Weights of a small transformer language model: vocabulary 13513.
MLP neurons of a small language model. Each row is named by its layer, matrix (gate and up: input weights) and neuron, and shows model dimensions 229-420. Each number is 128 + 32 x the weight over its row's rms, rounded and kept within 0 to 255. Numbers have three digits each. A neuron's up and down rows have the sign that makes its largest values positive.
A block is one neuron, or neurons of one layer that tend to fire together. After each block is what it responds to, as a language model described it from the Wikipedia text at the highest values.

L3.gate1762:148098106116135108128049119145111092092157082108097088087089133101173109154120092142146146110102116133117117126112127140162121129136143104130090102117101094102145145153091170139088091124097094072133171082087147174121134125146095164108183078161102082103169082173107161135184127134112086128166140145145132171168106131122117107142124147089080117084119107125094130139101116170099159084163141147104088094154098122162106150136146120152136131095149155106203137116149195102129122139136129156158096147121102185168118064144143229116145169121084134117109115121141096146073154145147130141
L3.up1762:106085119158131153183078120147121085077149151095038128156122120149113167171120077169133170128173103177088142151036096153151134070126096126081152034135109101154182132139128125140121173132086148140157143109099138168120116084159112121139157110086089090128127108091098081128208146146160126096163176097135137129161145143132098175102180142105101123102093123108123156120077132118101144177158139168144119137092151116125096072122161177103112180137098191073111123085135186138096161132144136170153121191075081166175145143147129147112106088037109142171168111105208156132118122149119091154
Description: Prefix-like and structural breaks

L3.gate395:173095158085079140132173068081099086081134137151130161101116129140089112176113141064114128129143154141142102093148118112115116100113160198072125192095188132118126142131177162181122112079136193130107105165134110081121117137108147138110104173179136061163130096118074133117162148117181078103112109173147136122155172180175101173101127161094157109129077086148131136110155071187125175059147154069089083186116133095125030137124117128123149150149087105146158141171165152183118152191129170113139131136120093093203175121096148129155114107088101085155173121101106093139143114087137102082
L3.up395:155115123150110127176176061110161158129126093126145150121135154116130126116144120085166110141045099167055164151121116125085057114100148124115146186159164182078138120102086123065095143057136094103140099113102140150091110165119153173098130096141099100086166108140098132124092096120120094130097115156176073097145152098114063075132172137108158157104104129114177141108135087144113123047091083177144136144097097101101097105167139119163134192130087156204135139137117170178128103110153100131161128096185090136181157076130137176138130122104127108166130128127203101146197055110158086059
Description: Biography milestones and abbreviations

L5.gate59:149133133097176113071117145147077118168113171082082094185135149103117075185166099152144117192140114142096179143060125123118129062142140149094113110119071085069095128165124163162139131097125120119147074165157095135080136128138082158140131127120148167093132144123132199068124118110068084092096171085102117155104138171058128150086131130166117154175053187105114102111114127090172152093162137153150125157143105104059091122082108228069133135176098070109122127146129132127158167142092134128131093129113090192132114138125142136124140124088166154115193072120085148138100140138115143108
L5.up59:176159114093153117190084102149112144116145146106062147134109085157130077159109090137125163089107126148137056154115191108147053112155187052143121140100098129168108097120201107165080100133148133105153083150136161148067132122128166095133157135130152137125127139060143151152149097104116079195129149154142134110128131146091143084177128147149153126142148106098098126087128082133145144092145144166153137120187159111114081156129133151123184152176159125177174118120192108139145176147137193062134162173118101198111102181174120165097159161148167153084114071063129105120124123108140151073
L5.gate969:141112147127143145131131130144149101151076122064125072176165052124159144160127113139091141095106083118155137093111167188160142062165138148126115128143111145115179131136186090108127175127127102029135133063119165142073133215107052161066128088103132142162098118135113104177106106085149152140104067114150115081064094150122117098182133100097157132113137076095104161141157144155182140154100099082089118083108096106156150132148061134121118115145089058141158109143130106123125093171111113076153197141122162162127148156128122120205133179160164114131153150134108084142120168123149140187
L5.up969:139148125165188105078108106143128132118123131119093111194115117114168147104105113116109193145064114131086168167206127202170113105133138121092148087148111054097130171152107066096068130209097155153107122102110142197132171087081130202115150112103111115115079135151144056130079128127104131130092119090131146104148073108131069120112104145140180125130147106130117100067116113114135118099134149097147154214166098130139125091142114059117085085145067105081153129114150150143150141147134132137085116117114131138095153098157153125084126159136140112188094103142124155043086108107127091167
L5.gate1000:120096136062085154058116146158138079174117122086109120108140144087080140166142116095189114121111145105107132105124100084109109087107114150144118164136105118083070082133155112152116084127131107112105117108131087064083093085122142090137126123047126143117118152140078139137105109185098131142144111122148137087135151187158107116143065123101114138135179141110124120114119139150166109121185118174115134194105125106115077182158124130105205152152121132133140134117047091136155133094114131144140155107106113103118099158146126183106104141125143121099103128123139106178176133127128114105
L5.up1000:100153093102170208072100104117172119090136134141140131133109172142134124131147205165148163115137160141123118135141140152125092161117155158103096134155161072092148094119167134061112094076103128189134065083117136095158106110110155147130103108112124166081169152086147127126094143125144195083135138115131115043136068123178086094074135091110143138142189201144130114090129088121115128113115117160166148129148136099139113127138163130131110156126182127174111101113109119119124125125206145151167170136124121122077090092138105090114127134105084097138135138145188119125163148048109152152
L5.gate1203:186114073149141123078118130153105074101122095133079124133107145113114117109116084024117121117094113144101112171137185147137091158203094165108079093148099121142167108138094105115128145103146102168139113124079130042113103112109154154078117189176057143095105186107056130114091046129128131101152104056186129083123124106108045126131128130152096132099154076141145156125121111161125164111139147154090136192184117111126071101139127171123131114143165109140143094131078120109087111159106103167093111164122116124116152147119108095162111142175140117151189131096116112144157154087166129126
L5.up1203:161150038155118151062121152191081139093168178096145153130134144151127070148066075098092106118098097106125095205119146160147115165150106176103116110136143154146148134144136119104132152132104115118198141242124100124079074111088136067076123192089095115178140113094055142144150125115103178103176105086149147109199066101119076116165119097132098141164144139132158149123110111148109068100129167176168147149179166127101116128140109142109105096167107104103167111114140124114104098121076137107079173113110127089134110126129140137147090123102132074137233150162060138153146174121092112082
L5.gate1684:143105081165116053164117129175101094169120111129131028115127128150130085147077084121153119160132141125085127130108157159153187178147096105126174149123057063153153131175095101160157140130189124079178134108116153131118115109069147138156098137136118112106115127140121078080142151063133128132054058098137103164123118151133171069155113063187126137149159124144080069157093090109123161159193084141086140112171124114101087167113147139145122142106162110135126141185130105104128119110145081156111096136096150120147124144133152131185188133167131155155134123123101116063100127105145106103
L5.up1684:156125130142130168115102125067152107133172104137095144161106130122150126138161068089155135137108116092016113125099126086088088136189166115135167069065088147215105116139133090096118102117116133165106109099121124150109166098177093126113143198118148127124115122068134072161095096154131134163134141092129110125135086107157155115192105096069152127157170145145098078184115116157129164166149100151146153151130079118086128150093168121151179087147133163087107112063193155111084083120127172115101143130121144071104106061113182121135078068125105172177163119080129085074148135163179166134
L5.gate1864:098079123072140132125112150073076156109102181101101079125124110169121189141096166099120160161146159132160152098091151115116090111129073143149143114121126098089062128111123154144142174149082136167123115101059105139127160134127124147119133158129109065099118139191047096090122121141150156122075127084131100133033085055068126163132123118089107206137160155119146059119109122153143158148184156161136108166097126134134108097090068122190153076077130134109185156149161058122115159157120097142119164159165144116161104156096149130110138144142154137085079184085141082071073091133145159118
L5.up1864:164114095127071162087073113147103084078116193108177152148140084165156107185117130143123175119090138140126167100121079210160159108135178157093155116126172130101117118152156115144119174133115111151160109167088144106176106116098096108184126170108145133175152116102116145183164086083089146171143075147113141084160157137110122112120075106125126112181151107105201151066166124120101117080066139171229150145172172113121099151111163145186128103092148112081151130033172117148092047106126150084092171085159137081180165051115193126106146130143068123179126102130125146183074138152119120141
L5.gate2220:108093096125141127143155139159109118136102105117164126173072105119130127093136150070095164170106115183117145148094103153169104090143127139074117138147154083126144121082107198089165124162087159059132119106133131057084155095117184140121150126149091123133115200045109092136168117142128125151079102143120116102141062121126062123144111134118190141113084091146096205121110119150101186120161104130140148139142166058191062174116118131118138164165110130153115136156094167114134141180099083098127043111108102129175146115107069121164144116135108081123153164166158126088155096148119200109
L5.up2220:123133113123092148065175151041069166120157062107141130089093162120082135118088105106189128118156168130085113101098058071102056129157177164081135178120135124151168126120137041135121149071152157125176173130117176091117112205126179138137142135102099088122136105136103126139055132116136079144130101139154120136147151103126109127111185062095151125096133128134109118127114122078137153072113114122105111134137137158134098216141144113112157122156111115143132095093131146146119152101114109115147145124125095062149079089115125119100099118115095104134117125085097141090142159114184115135
L5.gate2439:126092199140184182099107131131192100123143137106075103126101113053111172114083108104140190106141151134120128117145136064141083174171081156114106104092098113157142145140085147156156173109113125157131082132106116160102118097144165064061091166161085196142127104117137142180109070117121150191154130112129152101127125182115124133065119140149148042139163142154198126078130146105157178182094114126140129070115119147144126141118088111129127077144169154111180075142146165105085108082132166123107121075093044148115054118186135106154106105151185162128132129168063095153151172160208107102
L5.up2439:125084120138145116130102135118156150120088064155111084158137106110120176099140108126100157159121118113128101184034143075087099157135059101089098127118124087111141113083132135141134160094129134177119132153059138141126113069097108128101081115153103171047126130106115117161130130129095126176127089124202112146083118141111079135085114148199188126112105087111202076076160094112133157136122139146110084144104126108075135100135072134119161100145133133132126103105130154175077174142121146122147158110148143142140114143170114097165146091132114113103153132112093078141161228092092110162
Description: Biography early-education verbs

L7.gate859:111119101161177191123021127141154115112085143129110174133124088182134082165135157111168140070110183144129181136153093099111087113095086158114144145078072160165120080071130136156109154147136141114141110174147120125118068108143145115188141137117166135145130109138128133117084167119138135160074145184120136150114102125055089098150141153114141086185070164099136089127129121093133182146137133099131153162121100159166123038205109144116140126153174060132122142115119083132123108163162081119164062166088129160175159073176135106150140138156070090138118183078116078122119039108137108104
L7.up859:087057116162144105124063143166152118151146107125059195091119127182087122115115174091133126098102124098116159154088140142150089115150136136176085165133116138112159115115133090141084115094151181115111130132125080173077106168125108106128181098165183160106141139113090118096137155130166061114122116130108126094093058163043123139117104186132135148152108124095145127183159114139111097163080157079138144126150174116125123086071117104130083116098160174143115132145095159145108110062141108135140072132161106082133180129162164082063143058099111101133116163147167165163173128103084111092
L7.gate907:155129129099134152120150174129142138134135138146133135142189143107110152086145129150120147137073129111108117143163167092113098129111129161074131072114102155158127102093079124133194085138164150126153174132151065128145165174110101126109074093145103094131090150186113116168065142093113132146161088137176120146066094156186081147081064186125083050118135178073180082118158095144116152165149094152099210186168114140127147073139144139151113100108175172151118084145099072147132102140172114160099063114055126179101137141106123088144158169212153066159149128161143151197120138129170134129
L7.up907:128145122100105073117050145164118141120085149138150158096124150115201103104146090144143116157089119174112128155171142011092147064147132154167127138114141060111105103098079115131160106108117192120165176119163128190119183175135147096135164123117142100109127152132194123188084132106125202115120127121132069166140111163091087085146186153155143065148090131173164084137142126156107131149171122159152139179140067138142094183110079169160081074101143124127153133159153119041090198138110153132137112141185169133087118100124135110105163147138126160118113133144142167173141192134132104102
L7.gate1336:134116078153132158157132193170121151150140120117146134165121105116127174182084188119076108125124085093182120155155158110137128147181154129108129127136108075114126137165159117162146153072113108102136164127111128111125111148113180071129162114130067164184086157107071139104143105061086141152106172159148112180152120136076150087075107081151164099146118158174186162174110115129084082135164113164124110145064058173109136118077108152165144178126128141126183099086077160072117114158141087113125138128137089111132097120148196174109107110076124059193146105122111112144140149146139145076
L7.up1336:171120173181147105121146103109094111075126093114149159116091144156163136089135170123102157205097090114092124146154129173181147132111093116113129113150173135149163191151143081113124123150056160119145155095094071102053091093148158167128092127114145140116146117061116123115122126121127108131147148131176043124172106148114145069134117142128100070125138061176154142098108093169129154127182143143163126103164091099046126150105127138105061126127139132111148116144114150136145140143165133098113102141142074109081096102161134159141123121098093077125148148130138124130171120162162144124
L7.gate1580:122127121127145156156079136087169148134106122111121130096196128125128161120181120096144140061143152140104141150150124165109156131160083130131100190143170145105108151107171125089116191117120114158187141161101182072187127107124098115131151101114120133132117126067073168172144144143135145131076109135171147156166122112085128159170079099158207131123079145154140141109168168172094202086138149115115149116132100102157081192131143152128024210122132177138098127137130165109075091115120125150126123122133136041170134139130159081125108129125141107171150117134111176139108092070162073063
L7.up1580:129101152133129157116117134088167170077104128136214164148144161088154126180106117063131177141118144130138123107104150173208072106103126134095093092140161116127081074202097109166166132105126153132131155118155080098140123118157132151146155127095169153140169125106103069129164183139092117124121180154117132112129146119092116176138134128119073147153102098104109106135133149148125098140123183152206124123146089135131163135139149151116133188141144081099096101119111133095106149119155111164114115140165140082169125114093142087195088112104149130195090167116126069134102172066129114119
L7.gate1981:122161109092125182108142125163071150101100129096176191190131139091117109087126090197185107135132169086134135177096123185196108138127149135149107111069165125202183160095160105100132163072093174175151135134088092137116170156176139117094109169169100172063064131128100176086101114108064127167152120114148101128096092144179111183158110148108165146136127131197107184148107125087130189129098148118088115115132176099114132090124128089143093099147148165100112133138094186150121092100183138149128146117123115167106179094137069133171141178134108103117087091147158079120155121132160051111
L7.up1981:097061108181080191180148063137117043098094159075074134118086184120121099078122112093105044080101149077143114094139133120141095162108187113083054131110138101127115108128124112156133125113127179109139117084158070181151132089133160118105107077161129126117201150143178110135143104125135119130164123092083176177192153097106179138090164142110097136109144161062052178117119164148073182154106131094118152145053141202112117158186112131109111125178123125132149158107117132197121129099129146136141101172163158081136147126136134138158117131133093113118046089111179143100114074161196102148
L7.gate2146:164162112186089143155165130080113132136137136138086066161146119121181106111085082100141101111112124217142119140098146091125084128104115152140139093105067106105130077182092178136125123157107109120151097139116109092078091127157099183155117151142088099134166177170153146103108129160083092170122101149164149162140156128151139122152134123159070125098107119139147128089100118116102109116147151145093135103101162118096141144179155120116124153106134112133108106135150170080110138129177098153129160202116079048104159119183088125122111126162059149111124192134117116119113013158139122150
L7.up2146:122153114146059150147160105103130163085165122140102091097095149118148119141036123051134088128111044080045108157129113073101132066149120137142105148114152140122128154129121175131148184090109124099181145119110099156090069087098127130186097057129161083103161176148084123143067189187110155121102117124099165150165179103096076076140165149104135149128106084142153091117105107160122128119136137146124119106141168162123121145112124168153108145106091182156152088167133147071074156083120138092143115118090120109142112153177151186119114098128093123116160127052119136153111103174156178110
L7.gate2188:130126084126106124066112104201129125066103163097071126098120170094096122133089099147132068170141092137135073201116134091129109090190143113138155123163100096134149102126142099085168133121150128104146079129131077057070060133132102119095100133147056114169123116170055107106149134140103117194123100068164117105139159030144116164110119078124123087116083068180181112072084092125108161159123201171121198161156108106140137130165161178157105133111158151130168109112159111092082098138142108122151111136163158175074155172098131177134159138147128142112108123182137133148170110107108149106
L7.up2188:159158050139140142121174158140131092112148117138109126155122097102062143152095106105112060154136073197153114106147189166087138118137088098138124128123090068109146115090195131142175154109131082159130119117127109099117112118161147098066068150137162143089129119113096119152097120129116078125111121039095156122116154146129053142131142073160111117077123104068174118100109099106131159143133143141158186133152092197142144028125133169114095065156121137166176097156149122111105105110127139129123112150111110186137047134089135123123160122100116118120160148116081155127107137139159167151
L7.gate2289:108110063131120128126089085183189130099141135077103092132122107105127124161090133110142165166109162038128154145123144161158134128092150108124187145049161118127146122149177117053181160140115160073152126122155091070090115123103198111130161122100128123144116130126097152081095081153085182168133129185122123117115126121110043131119090130145134149123122145139161114139168117081090159142128152156091173158148172144145169188115065125187096126127123126147135121190140096149114118142139092210117158171111164152110165098157147101187128117102134182120103139126149055132182060226202146089
L7.up2289:102091147128181096110119095176134161115117134137122176156148074150081125146134148046122122142113133132113172169068149154156130116131126063097151197134097123101154106130107149061114133132163130117153111149152042130164120112121122116144109165128119146180090134120114093153085097123122144177159111142125168106088110111063090091138118129092121079112176064098148126154125096109094171135048193126078106135145094209142135142132145156181062140055153101106160056127094110170156111096120169193212109145099135128143160088157117103092115130105099115116107119141093114121127115125118191121
Description: Biographical achievement verbs